Weights of a small GPT-style language model, trained from scratch on English Wikipedia.
Size: width 192, MLP 512 SwiGLU, vocabulary 537.
Architecture: rotary positions, untied embeddings.
Training: a variant of Muon for these matrices, 224M tokens, 6830 steps.
MLP neurons of a small language model. Each row is named by its layer, matrix (gate and up: input weights; down: output weights) and neuron, and shows model dimensions 128-191. Each number is 50 + 10 x the weight over its row's rms, rounded and kept within 0 to 99. A neuron's up and down rows have the sign that makes its largest values positive.
Before each neuron's rows, "fires after" lists the tokens most often just before its 100 highest values on Wikipedia text that the model never trained on; "fires in" lists the words (lower case) most often at its 100 highest values on Wikipedia text that the model never trained on.

fires after: "A", "St", "st", "d", "the "
fires in: "state", "awards", "award", "candidate", "date", "away"
L2.gate92:58 51 47 38 71 54 38 57 61 60 42 56 27 53 87 47 64 37 58 43 49 50 55 60 60 49 38 50 48 57 42 51 71 41 51 47 56 53 42 56 62 44 45 74 51 52 52 53 56 38 43 69 49 62 63 43 46 60 43 33 53 77 38 50
L2.up92:67 48 51 57 51 50 66 38 64 55 54 52 62 51 69 49 53 44 60 41 45 86 51 38 58 54 41 41 35 48 49 55 54 37 60 39 72 51 55 52 57 59 38 53 50 50 56 52 59 55 41 52 42 43 47 50 38 63 51 47 52 58 41 52
L2.down92:57 48 53 40 65 47 50 50 54 43 39 54 55 44 57 48 77 67 63 61 35 57 47 56 53 59 42 60 52 46 35 27 48 51 49 40 49 64 50 57 53 34 63 58 41 55 53 45 47 62 54 49 39 46 48 67 50 53 44 53 57 60 43 39

fires after: "U", "H", "sh", "h", "wh", "his "
fires in: "however", "uk", "own", "show", "shown", "wife"
L16.gate415:62 60 47 53 57 58 42 64 65 62 50 63 63 52 42 53 64 62 33 53 68 50 45 53 61 36 31 53 63 64 39 45 58 54 65 35 53 82 51 42 42 50 52 56 43 40 55 54 50 53 44 50 43 40 49 51 33 72 58 44 53 61 68 60
L16.up415:51 54 61 27 55 58 46 49 43 66 58 43 48 38 48 54 65 49 57 54 27 42 48 60 46 48 44 58 60 59 50 38 52 36 64 43 46 33 67 60 50 46 49 55 43 46 44 41 36 48 42 44 46 53 42 50 60 60 48 48 59 38 42 46
L16.down415:49 60 50 45 36 48 69 66 46 51 28 35 49 66 46 38 57 48 35 44 48 58 53 49 50 41 31 37 64 58 58 66 33 43 51 28 43 46 72 58 54 46 46 46 57 42 73 54 49 44 49 54 55 56 59 41 49 57 72 48 29 40 60 44

fires after: "an", "r", "J", "A", "ad"
fires in: "january", "february", "australia"
L3.gate59:45 53 56 51 30 47 50 49 48 52 46 52 53 42 62 42 59 57 57 63 29 56 60 35 55 61 47 40 46 40 61 42 54 43 52 40 60 42 45 53 47 59 60 48 53 43 62 30 56 68 49 69 49 62 27 59 52 38 66 66 39 52 55 44
L3.up59:51 45 47 59 59 31 51 34 34 45 31 42 33 32 50 63 57 48 61 60 41 39 54 47 69 56 55 50 50 50 57 36 50 50 50 45 55 43 31 61 47 51 57 33 68 41 41 41 45 41 53 50 51 56 49 56 32 44 57 51 40 49 41 47
L3.down59:48 58 56 57 54 63 50 59 61 54 44 45 37 62 77 32 55 75 42 54 53 64 59 54 55 76 55 43 19 45 75 45 51 40 44 58 43 39 56 46 44 54 57 52 40 54 68 53 54 55 45 50 57 55 36 53 52 51 59 54 41 52 57 43

fires after: "Un", "19", "f", "ou", "e", "200"
fires in: "university", "five", "1914", "group", "2000"
L8.gate458:49 53 58 43 43 74 56 45 52 49 44 56 57 31 61 49 61 52 64 47 41 58 54 59 56 62 59 28 47 50 53 51 30 46 51 57 36 27 37 44 48 64 45 63 68 42 48 47 53 48 53 63 54 57 51 46 57 51 65 47 46 58 51 48
L8.up458:54 55 53 47 67 58 38 66 47 47 43 51 53 33 60 51 58 45 65 29 63 49 58 43 57 42 56 54 40 54 55 44 28 61 46 55 47 40 43 60 55 43 53 50 58 62 61 38 30 50 56 52 55 48 67 38 48 58 57 36 44 64 36 55
L8.down458:53 49 61 63 54 41 60 53 40 42 56 41 42 69 43 53 59 40 57 41 75 57 52 54 47 71 58 54 62 58 43 30 57 40 40 47 55 72 35 52 43 55 53 42 43 47 68 55 65 45 49 37 57 45 53 35 67 38 70 39 50 51 52 50

fires after: "the ", "The ", "s ", "his ", "b"
fires in: "first", "fire", "bird"
L2.gate375:38 62 57 60 48 57 53 55 58 63 62 62 50 29 49 56 55 58 68 39 54 43 59 29 49 42 63 46 65 53 50 47 51 38 40 60 58 67 30 52 48 50 46 43 54 45 54 52 61 53 39 43 64 39 30 29 65 49 47 52 49 55 33 37
L2.up375:45 60 56 65 54 62 61 47 54 48 51 71 68 37 56 42 44 46 51 23 55 26 42 35 37 45 54 60 42 49 41 31 49 51 54 50 39 61 55 33 44 50 35 53 50 52 33 43 57 52 57 39 63 60 51 41 61 59 47 54 34 58 51 50
L2.down375:48 42 54 41 37 61 56 42 64 58 53 72 60 42 58 53 53 50 61 42 47 47 34 44 47 60 48 48 35 49 52 47 49 55 41 57 49 81 56 42 58 47 38 34 49 59 42 50 54 44 60 40 57 47 46 38 56 53 46 41 49 66 44 42

fires after: "m", "th", "om", "h", "M", "f"
fires in: "most", "those", "chromosome", "having", "have", "home"
L13.gate501:57 41 49 55 46 34 62 64 40 50 54 51 65 42 65 38 44 61 47 48 78 48 64 44 48 40 46 62 42 50 52 55 60 55 47 59 45 44 59 37 61 42 46 61 42 68 48 61 47 44 39 55 59 49 61 65 55 62 70 42 50 33 42 41
L13.up501:30 72 58 57 44 64 41 52 63 47 59 41 68 36 54 54 59 65 46 32 43 55 52 50 46 59 31 34 48 41 64 62 47 49 47 38 37 61 65 36 43 38 45 41 52 69 33 35 48 48 70 63 48 60 45 59 47 69 49 59 58 55 39 57
L13.down501:54 41 55 37 37 61 40 48 46 41 56 37 51 42 56 58 53 33 63 64 50 62 56 43 44 57 53 41 61 41 60 42 56 60 70 40 42 56 50 34 49 45 58 69 41 57 44 50 49 57 65 54 69 41 37 60 31 56 47 69 48 64 49 44

fires after: "the ", "F", "The ", "his ", "s "
fires in: "first", "france", "fire", "vrankrijk"
L2.gate106:62 42 51 71 44 55 53 40 37 61 63 60 56 30 65 54 64 43 47 36 44 33 53 35 43 44 35 39 46 47 52 48 53 38 53 43 56 61 53 40 55 48 49 51 44 53 34 55 47 63 54 37 64 60 32 53 64 48 49 45 37 72 47 41
L2.up106:42 38 46 77 35 48 52 33 39 50 67 65 52 29 59 59 55 33 50 39 42 43 48 41 44 53 50 39 65 47 49 47 61 38 46 48 54 65 47 41 57 51 51 62 59 53 29 63 48 57 40 23 53 51 31 54 65 50 49 52 55 59 56 46
L2.down106:50 47 57 61 43 57 44 50 51 68 46 55 61 40 52 55 51 48 48 38 43 39 54 47 47 58 41 47 39 55 38 41 49 45 30 48 42 72 64 49 48 59 46 62 44 44 48 47 40 56 45 44 68 49 33 49 70 44 52 47 55 75 43 36

fires after: "J", "A", "a "
fires in: "july", "april"
L2.gate468:54 58 52 64 43 71 39 43 56 51 42 55 49 47 53 47 41 42 45 46 64 57 63 38 44 49 54 53 42 51 37 58 51 39 58 58 47 44 53 49 47 53 56 51 51 59 72 41 48 39 60 38 65 54 52 48 52 47 40 82 60 56 59 61
L2.up468:64 43 49 55 50 37 59 35 54 44 46 55 31 43 66 67 60 57 62 52 58 46 51 51 73 59 42 41 54 39 52 49 48 52 44 32 60 57 46 50 46 41 58 51 55 39 58 43 55 56 68 56 58 52 64 45 32 36 64 31 55 50 49 52
L2.down468:61 65 63 56 47 46 52 35 56 42 53 56 34 42 62 55 49 49 48 54 53 45 44 63 69 50 48 40 55 63 39 52 62 67 55 43 42 67 51 52 49 57 42 50 28 58 59 51 60 49 55 55 60 59 56 57 63 45 58 54 44 69 53 47

fires after: "the ", "The ", "b", "s ", "his ", "ir "
fires in: "first", "fire", "bird"
L9.gate64:33 51 40 53 52 45 51 43 51 52 39 49 61 45 51 41 62 53 67 51 62 33 56 32 50 43 62 44 58 59 35 43 62 56 30 48 53 65 46 24 51 63 42 44 52 59 37 55 51 52 59 45 65 57 48 38 59 50 25 38 50 83 33 43
L9.up64:30 47 52 59 48 47 50 51 46 45 56 51 49 37 73 56 65 53 53 27 63 42 55 27 39 64 58 40 59 45 34 41 62 27 28 54 51 60 47 43 46 66 40 50 50 47 45 57 51 66 43 44 62 62 31 49 41 40 36 58 37 71 49 51
L9.down64:45 48 60 48 34 50 47 51 49 53 47 67 54 40 55 46 59 55 67 49 48 37 34 44 43 38 43 46 53 46 50 55 66 40 43 32 49 70 54 45 47 50 43 41 62 54 39 53 51 57 47 54 69 49 42 39 57 57 44 56 48 62 41 44

fires after: "J", "m", "M"
fires in: "july", "june", "moved", "movie"
L4.gate418:49 49 50 49 32 38 33 47 52 60 29 39 44 57 55 64 44 31 49 38 54 47 69 38 53 36 33 55 43 51 48 39 47 60 64 51 42 70 54 61 45 61 61 47 50 42 53 31 59 54 57 51 57 33 50 42 44 37 42 57 53 64 47 59
L4.up418:44 48 66 43 11 29 32 42 59 65 25 46 33 57 41 56 51 34 54 43 40 45 58 41 55 39 33 49 46 42 29 38 39 53 47 48 27 64 53 59 38 53 53 41 55 37 49 38 62 47 42 52 54 39 44 50 53 41 43 49 51 53 49 54
L4.down418:46 45 51 49 42 62 57 32 45 47 29 52 54 56 40 52 39 70 27 40 42 58 66 59 50 71 47 54 54 38 41 56 44 44 54 50 53 70 32 45 44 58 61 64 62 65 63 44 54 67 48 59 50 48 54 27 55 45 65 45 42 63 45 42

fires after: "cl", "st", "a", "t", "B"
fires in: "including", "students", "student", "study", "buddhist", "include"
L4.gate355:54 30 48 71 26 62 49 36 53 51 59 54 62 46 58 63 57 49 52 49 46 43 56 37 49 30 36 48 66 52 46 35 44 35 55 40 44 56 44 49 54 63 46 62 48 42 40 43 60 51 36 58 62 42 55 36 37 45 48 61 41 63 57 39
L4.up355:46 42 57 65 39 65 41 51 70 46 58 67 62 52 57 64 57 38 56 56 42 43 43 40 48 35 41 54 61 44 45 62 56 36 67 42 50 52 44 50 58 66 56 61 40 38 54 45 54 56 36 63 64 34 49 37 59 49 51 63 45 67 65 34
L4.down355:50 50 60 57 38 66 37 63 60 52 43 66 63 43 72 52 53 49 71 63 44 54 48 62 40 52 39 43 58 63 36 33 56 42 39 41 65 48 54 54 38 48 40 42 62 51 59 44 53 38 35 64 51 39 45 45 38 66 54 61 37 58 61 39

fires after: "si", "bu", "ri", "ur", "li", "ab"
fires in: "president", "river", "built", "european", "building"
L7.gate356:43 61 44 75 46 60 55 66 58 54 55 76 73 56 58 30 63 52 46 51 41 61 68 55 45 60 27 48 61 58 74 44 63 48 45 76 48 54 36 50 48 46 44 48 62 59 50 41 38 40 34 39 60 59 47 61 51 40 48 60 56 49 48 41
L7.up356:64 57 57 70 42 49 55 45 42 59 55 40 52 47 56 41 46 47 30 38 56 45 63 37 43 58 29 57 48 65 60 44 63 45 45 52 48 42 55 40 60 45 52 52 53 56 53 42 24 49 68 46 53 43 33 63 46 42 43 47 57 42 56 65
L7.down356:48 64 50 46 42 46 53 38 41 44 46 61 42 50 63 48 61 56 65 40 42 66 54 53 44 45 47 46 50 47 68 50 55 48 42 57 67 48 39 73 60 41 48 39 62 43 50 34 31 63 39 58 52 40 50 50 38 52 71 39 54 38 43 61

fires after: "y", "Y", "h", "p"
fires in: "years", "year", "early", "research"
L2.gate126:45 35 60 51 30 35 26 47 41 54 52 64 38 62 52 53 41 27 29 52 32 50 41 54 61 65 61 70 59 44 47 44 46 46 54 32 42 34 47 55 38 66 55 45 38 60 57 47 47 59 43 45 33 54 53 53 52 64 47 63 53 56 54 37
L2.up126:40 46 56 59 55 33 44 49 48 55 40 57 42 56 53 56 28 24 42 48 44 56 46 36 55 56 66 60 42 49 50 44 65 54 45 48 24 50 48 50 44 57 52 47 46 44 55 45 39 58 46 34 50 55 58 45 59 38 48 61 56 76 40 39
L2.down126:39 22 50 62 42 53 31 58 29 55 39 51 38 52 51 58 37 45 33 58 43 57 32 33 56 61 42 59 40 65 58 34 47 67 45 50 29 37 52 58 53 55 65 52 33 60 39 51 46 61 43 57 32 45 47 42 52 49 54 54 49 42 54 50

fires after: "the", "h", "that ", "e", "en ", "and "
fires in: "he", "they", "white"
L8.gate487:52 31 35 45 40 45 34 44 58 54 46 49 61 51 41 56 63 41 57 53 49 49 51 43 56 38 38 51 59 36 56 49 38 62 46 57 35 55 54 38 33 45 61 49 45 74 51 53 34 49 52 58 55 44 39 40 41 61 32 54 45 48 44 50
L8.up487:56 39 47 54 55 34 47 53 69 57 41 55 62 50 60 54 52 39 30 45 42 40 49 30 60 52 61 56 51 33 48 44 44 43 60 52 23 58 63 36 50 39 53 20 60 67 47 56 14 44 53 51 49 54 42 48 39 59 61 58 44 58 44 49
L8.down487:56 51 59 53 49 49 45 67 42 52 60 41 41 41 45 55 64 35 48 43 57 56 36 49 37 52 48 51 43 38 57 49 63 44 48 62 48 51 45 53 54 53 69 42 51 60 68 79 50 40 70 53 50 27 39 42 66 51 42 54 41 33 31 48

fires after: "m", "w", "M", "p", "f", "F"
fires in: "more", "won", "much"
L10.gate185:47 49 37 45 50 57 68 48 59 27 50 58 51 56 63 50 41 56 38 46 62 68 45 44 61 55 53 58 33 50 60 42 35 50 49 41 60 55 45 44 63 36 54 35 56 35 53 52 46 50 55 48 54 50 53 62 43 53 59 54 51 59 50 32
L10.up185:48 35 58 27 54 46 56 36 48 42 67 48 55 37 69 60 49 70 50 39 60 61 47 56 50 48 50 52 52 54 44 38 39 48 47 40 58 57 52 42 32 56 56 36 60 59 39 54 42 42 32 52 49 74 41 55 41 63 45 68 43 45 54 42
L10.down185:55 56 57 38 54 62 48 56 46 40 54 54 39 59 55 50 55 35 57 52 47 55 52 47 47 59 53 43 47 63 62 65 62 48 60 31 46 57 49 58 57 37 57 62 31 45 43 52 49 51 55 48 70 40 53 51 37 34 53 70 39 54 56 32

fires after: "H", ", ", "that ", "the", "and "
fires in: "he", "they"
L7.gate79:38 46 45 53 56 47 54 46 53 47 49 53 58 61 45 51 75 50 57 53 31 49 47 56 47 64 50 78 54 38 67 46 50 52 66 47 50 42 55 27 41 48 52 43 64 61 33 56 41 62 57 45 65 66 63 35 43 66 53 44 62 61 55 41
L7.up79:61 39 47 49 50 36 40 32 53 62 41 45 66 66 49 56 41 50 58 57 50 45 37 58 26 53 68 59 59 56 60 45 32 51 61 53 44 43 60 32 42 38 47 43 42 52 45 46 38 47 57 44 43 47 70 48 41 48 70 49 41 53 51 57
L7.down79:54 46 61 54 54 44 18 56 66 57 42 57 45 40 33 51 64 32 42 41 55 54 49 47 48 48 43 44 46 43 56 52 59 59 60 60 42 49 55 56 69 44 57 54 40 32 54 46 33 42 45 47 46 67 51 54 48 57 62 46 55 57 51 43

fires after: "Un", "R", "e", "f", "D", "c"
fires in: "university", "river", "five"
L4.gate299:36 67 66 61 63 61 58 71 48 59 53 59 56 36 48 37 67 45 58 60 52 60 62 51 68 54 61 46 57 55 38 70 33 49 45 51 46 59 49 48 41 48 65 38 66 40 43 46 45 46 41 23 65 51 46 68 48 48 45 39 33 40 49 59
L4.up299:49 43 66 49 80 50 49 68 57 56 43 38 52 50 50 42 61 41 67 48 47 52 56 41 48 54 56 42 45 57 39 53 28 48 49 56 40 57 38 41 52 50 63 41 67 52 60 39 54 45 43 33 57 39 52 65 32 58 36 45 41 49 42 54
L4.down299:57 52 47 54 47 46 53 37 35 45 34 56 44 28 51 57 46 44 55 54 60 66 57 53 71 62 65 49 57 59 52 48 74 54 10 65 42 70 39 64 47 46 49 34 76 52 53 59 53 53 52 36 50 43 60 54 39 50 49 49 55 57 52 62

fires after: "y", "Y", "p", "h", "res", "H"
fires in: "years", "year", "early", "research", "appearances", "heart"
L2.gate20:54 35 51 35 48 43 51 49 59 43 61 54 52 34 43 42 34 39 40 55 46 56 36 47 67 61 58 57 29 53 60 42 42 55 54 69 40 51 59 57 43 68 48 55 53 43 40 48 50 44 41 42 34 49 61 51 63 48 39 64 57 45 61 48
L2.up20:59 24 45 45 53 51 38 48 52 62 28 55 34 54 56 51 48 35 33 39 41 38 42 35 46 54 62 56 60 69 42 45 50 55 47 65 26 46 54 59 37 68 60 59 44 46 42 37 48 58 43 59 34 47 52 41 61 51 48 46 43 69 55 34
L2.down20:57 41 47 60 44 53 49 47 31 56 31 55 40 48 39 67 40 35 36 53 57 58 36 51 64 48 57 58 44 51 48 40 50 64 41 47 28 37 45 53 40 60 61 46 29 58 48 44 45 59 49 53 41 39 50 48 62 43 45 40 60 42 68 45

fires after: "cl", "t", "O"
fires in: "including", "include", "included", "includes", "original", "river"
L2.gate302:47 57 42 50 46 48 38 50 42 47 43 39 43 55 47 46 55 33 58 38 38 50 61 40 52 56 29 58 59 59 41 45 68 40 50 34 47 40 53 66 36 36 40 42 52 36 42 44 64 40 31 49 65 34 56 60 48 46 69 57 31 55 63 37
L2.up302:41 53 56 45 46 35 41 50 37 47 56 50 53 61 50 60 52 32 52 61 26 61 75 49 52 43 41 51 64 49 54 29 52 27 59 27 46 40 58 58 50 42 42 48 61 65 44 51 50 49 52 53 75 61 50 42 51 51 73 36 35 50 66 43
L2.down302:46 58 68 54 42 48 41 56 50 36 47 34 50 42 67 54 46 60 52 62 45 39 51 38 45 65 39 65 22 46 50 37 57 59 50 51 20 49 38 63 29 40 51 51 54 56 53 44 53 52 35 51 32 35 61 39 64 31 54 54 50 53 42 38

fires after: "h", "av", "'", "ation ", "ere ", " "
fires in: "is", "has", "have", "was", "had"
L19.gate156:53 49 51 62 42 53 19 48 39 56 49 48 44 57 51 30 76 59 49 45 33 42 50 44 56 50 62 64 48 49 52 37 56 55 49 64 57 57 51 53 49 29 57 49 65 52 39 40 62 31 57 66 47 54 41 56 57 45 45 56 39 52 37 54
L19.up156:61 45 66 53 42 48 36 56 60 52 51 35 33 55 40 51 32 48 57 57 58 50 39 30 56 52 23 51 62 42 52 38 50 68 48 68 55 67 50 47 44 41 61 50 38 46 43 60 39 46 54 52 50 45 57 51 48 61 40 48 55 44 44 47
L19.down156:42 61 38 48 62 48 38 46 46 30 54 31 52 54 58 75 51 27 48 53 69 50 64 51 28 60 59 56 47 43 57 50 46 46 30 60 45 49 64 48 49 45 47 38 51 63 47 55 45 53 69 64 48 36 49 50 45 48 35 66 57 48 42 55

fires after: "y", "Y", "n", "p", "h", "res"
fires in: "year", "years", "near", "early", "research", "heart"
L2.gate376:57 53 61 46 53 38 45 32 49 50 48 37 38 44 52 59 46 51 43 33 61 51 37 52 54 54 56 46 49 41 46 28 49 51 55 53 44 34 45 64 50 50 56 52 28 32 49 46 39 57 38 68 49 44 41 71 54 46 52 48 46 45 55 44
L2.up376:55 53 59 58 54 39 53 46 52 37 55 43 37 42 45 49 38 53 40 32 40 58 43 47 53 43 67 56 46 51 61 39 52 59 50 64 43 36 50 70 48 49 42 49 37 46 65 36 42 68 40 55 60 39 42 67 54 70 40 51 46 62 51 32
L2.down376:53 42 57 37 52 41 60 46 47 59 42 49 36 44 41 47 56 61 43 53 57 57 46 54 51 61 45 59 38 44 61 54 38 71 39 55 23 41 47 47 46 51 66 51 23 52 49 46 48 60 35 68 41 44 39 47 59 62 45 41 51 57 52 42

fires after: "n", "p", "Y", "y", "h", "res"
fires in: "near", "year", "early", "years", "research"
L4.gate167:37 32 57 45 78 80 46 48 49 55 45 59 51 47 51 39 36 46 38 38 58 49 40 48 49 64 54 57 44 57 40 45 47 55 53 55 50 30 44 47 32 52 49 44 46 53 59 25 48 59 52 56 45 31 54 39 49 55 49 59 60 51 33 41
L4.up167:54 60 46 41 52 36 33 64 46 61 56 53 43 59 47 60 38 50 47 30 24 32 43 48 57 55 49 45 39 58 51 60 45 47 34 67 41 39 54 47 55 54 55 52 33 47 54 40 57 57 45 51 35 71 53 58 56 58 56 69 59 66 63 64
L4.down167:48 52 30 62 50 55 41 65 38 44 53 61 49 45 39 45 59 48 56 54 48 64 40 52 69 55 40 65 33 55 63 46 42 53 46 55 52 43 42 46 39 50 55 49 35 46 56 44 46 37 33 48 53 64 48 55 62 47 44 51 67 47 68 56

fires after: "ch", "H", "h", "sh"
fires in: "school", "however", "show", "how"
L18.gate56:45 46 52 24 39 35 35 57 55 50 35 51 49 47 58 48 54 47 36 50 58 48 53 55 60 28 36 35 51 40 45 53 55 44 59 58 54 42 39 52 47 45 57 49 59 44 48 59 34 44 72 32 43 48 46 52 71 60 43 49 62 49 47 33
L18.up56:62 51 57 40 45 39 62 53 37 53 36 53 40 51 51 55 58 35 55 29 41 67 51 50 39 58 47 47 61 55 25 49 50 60 50 45 60 42 86 51 53 40 46 88 48 54 57 57 43 62 45 34 35 41 38 54 53 57 44 51 53 38 53 60
L18.down56:49 47 47 52 55 53 50 54 51 50 50 43 27 49 47 61 44 44 57 60 36 44 42 34 39 59 67 34 45 62 51 54 53 55 44 48 50 51 57 61 46 53 45 51 41 55 61 39 37 65 40 58 51 57 53 41 60 33 48 19 58 42 55 77

fires after: "wh", "the ", "ar", "es"
fires in: "first", "while"
L19.gate172:37 54 42 40 49 60 46 42 59 55 47 59 59 41 51 41 63 58 57 37 60 45 50 24 41 47 54 40 59 45 51 44 53 45 48 38 46 56 49 41 28 53 62 46 52 57 39 53 70 60 45 54 52 62 59 49 48 48 51 56 28 66 47 47
L19.up172:49 46 60 43 60 56 52 47 50 53 50 53 59 51 44 65 28 50 52 41 60 61 46 43 35 58 35 38 68 56 52 39 48 74 57 28 69 51 52 54 42 47 36 45 50 50 38 59 67 48 38 44 54 55 37 38 52 60 36 51 40 61 50 51
L19.down172:46 57 52 63 37 64 49 20 59 49 52 59 51 32 61 38 51 64 53 36 55 51 57 42 23 46 45 44 47 61 54 42 47 46 41 42 46 75 44 56 51 64 39 45 44 57 55 38 35 56 50 39 54 27 40 43 48 42 46 64 57 62 47 59

fires after: "A", "the ", "ar", "re", "ri", "R"
fires in: "time", "title", "british", "away", "award", "awards"
L7.gate53:50 57 46 44 75 53 34 37 38 47 56 51 35 52 59 54 46 54 60 44 45 60 69 59 45 61 58 54 50 38 34 41 50 42 57 56 60 48 36 45 56 43 50 54 25 45 54 59 39 30 47 46 57 49 36 40 50 64 39 46 69 64 42 45
L7.up53:51 54 55 47 73 41 20 39 49 48 46 51 34 33 51 44 57 44 55 56 53 50 65 57 54 62 53 53 56 35 37 30 55 52 48 60 49 50 54 48 55 47 52 64 34 52 52 69 48 40 51 42 62 49 36 50 50 63 43 46 54 58 38 49
L7.down53:54 40 54 60 62 52 41 49 76 52 61 52 33 60 41 36 49 66 48 50 62 65 49 61 42 41 52 50 64 58 53 43 52 53 45 50 40 73 35 57 50 57 65 65 47 46 43 29 53 51 46 35 49 47 55 55 72 62 45 48 53 52 50 62

fires after: "s", "ti", "ec"
fires in: "institute", "site", "website", "song", "songs"
L9.gate133:50 66 59 49 57 46 37 59 31 62 60 38 53 39 38 32 54 44 44 40 55 53 58 46 68 49 56 39 72 53 59 50 54 55 56 43 41 54 51 37 42 47 48 58 24 59 58 48 51 44 65 65 45 43 30 60 46 36 64 44 60 43 58 52
L9.up133:45 67 66 50 48 59 54 64 46 55 54 65 55 31 40 42 46 34 49 52 61 62 52 47 56 51 60 43 74 47 51 60 59 62 55 46 44 42 35 49 43 43 60 54 41 47 71 51 58 49 65 47 47 46 49 52 53 31 58 42 56 44 41 59
L9.down133:47 32 71 37 43 57 50 60 35 53 50 32 46 56 46 51 59 51 46 63 54 49 42 46 24 56 51 57 43 70 48 42 45 62 51 52 48 55 50 48 51 44 69 51 45 51 47 47 49 55 53 57 59 54 61 53 57 54 62 56 57 54 50 65

fires after: "h", "av", "re", "V", "K", "N"
fires in: "has", "have", "greater", "video"
L15.gate55:46 46 35 71 40 49 53 62 45 62 62 68 64 62 60 46 42 68 23 31 58 57 54 58 62 49 64 45 36 28 49 44 33 64 39 52 62 59 49 45 64 33 46 64 63 47 59 39 51 59 33 49 46 50 63 53 73 60 50 43 37 37 54 76
L15.up55:67 51 39 62 40 39 40 50 50 49 49 46 43 60 32 70 32 64 44 31 45 48 40 43 46 48 38 54 58 55 50 24 49 69 41 45 49 64 51 48 47 44 47 45 57 44 42 47 44 55 42 59 56 58 47 72 55 65 43 36 35 42 38 51
L15.down55:43 60 38 61 60 44 28 56 43 38 45 46 51 61 43 47 53 49 56 54 39 50 45 72 38 45 44 46 59 57 60 72 56 47 37 35 57 37 53 51 45 46 50 41 53 45 41 46 38 51 42 71 41 36 57 60 61 65 43 62 50 49 58 46

fires after: "t", "T", "et", "O"
fires in: "two", "october", "between", "twig"
L11.gate191:38 51 51 56 48 58 33 41 51 55 48 56 77 26 63 60 41 62 43 33 57 48 38 57 55 56 55 61 50 34 45 58 53 36 38 51 50 42 53 43 50 41 39 39 23 32 58 55 60 66 48 68 34 52 48 39 43 50 50 52 67 61 49 43
L11.up191:54 33 50 52 62 49 58 56 48 50 50 42 58 68 47 51 43 48 41 37 52 49 53 62 54 49 49 37 73 59 63 46 56 49 43 54 56 51 48 46 51 51 49 54 57 56 40 43 24 46 42 44 61 63 66 45 49 55 44 45 66 56 36 66
L11.down191:46 65 44 55 44 69 25 48 53 62 22 61 72 45 32 40 53 71 56 41 58 47 63 59 42 45 53 64 50 63 50 38 63 46 60 48 56 53 69 34 49 52 49 65 61 60 62 58 49 37 48 52 55 61 43 41 35 52 39 54 43 68 35 43

fires after: "cl", "st", "B", "t"
fires in: "including", "students", "include", "included", "student"
L4.gate224:63 33 57 53 51 35 53 50 25 49 35 72 41 41 53 64 50 42 48 41 46 42 67 45 44 48 38 49 54 36 50 52 47 49 46 30 42 61 53 54 44 47 51 62 58 46 53 61 48 33 42 52 35 43 37 42 38 48 48 51 50 33 69 37
L4.up224:51 27 45 39 52 50 47 40 39 50 49 56 43 48 58 65 66 41 44 45 43 46 63 53 45 52 50 46 62 34 53 50 72 41 61 36 37 45 50 40 51 49 50 48 44 57 48 79 45 38 48 48 31 50 39 44 27 61 73 47 34 42 68 29
L4.down224:55 56 56 42 46 54 51 36 43 41 40 54 48 55 56 60 50 29 58 58 41 50 61 55 31 48 43 36 36 37 48 45 55 64 38 46 41 52 51 54 33 50 56 53 55 48 54 43 53 42 41 59 57 36 44 60 68 60 56 62 41 22 57 63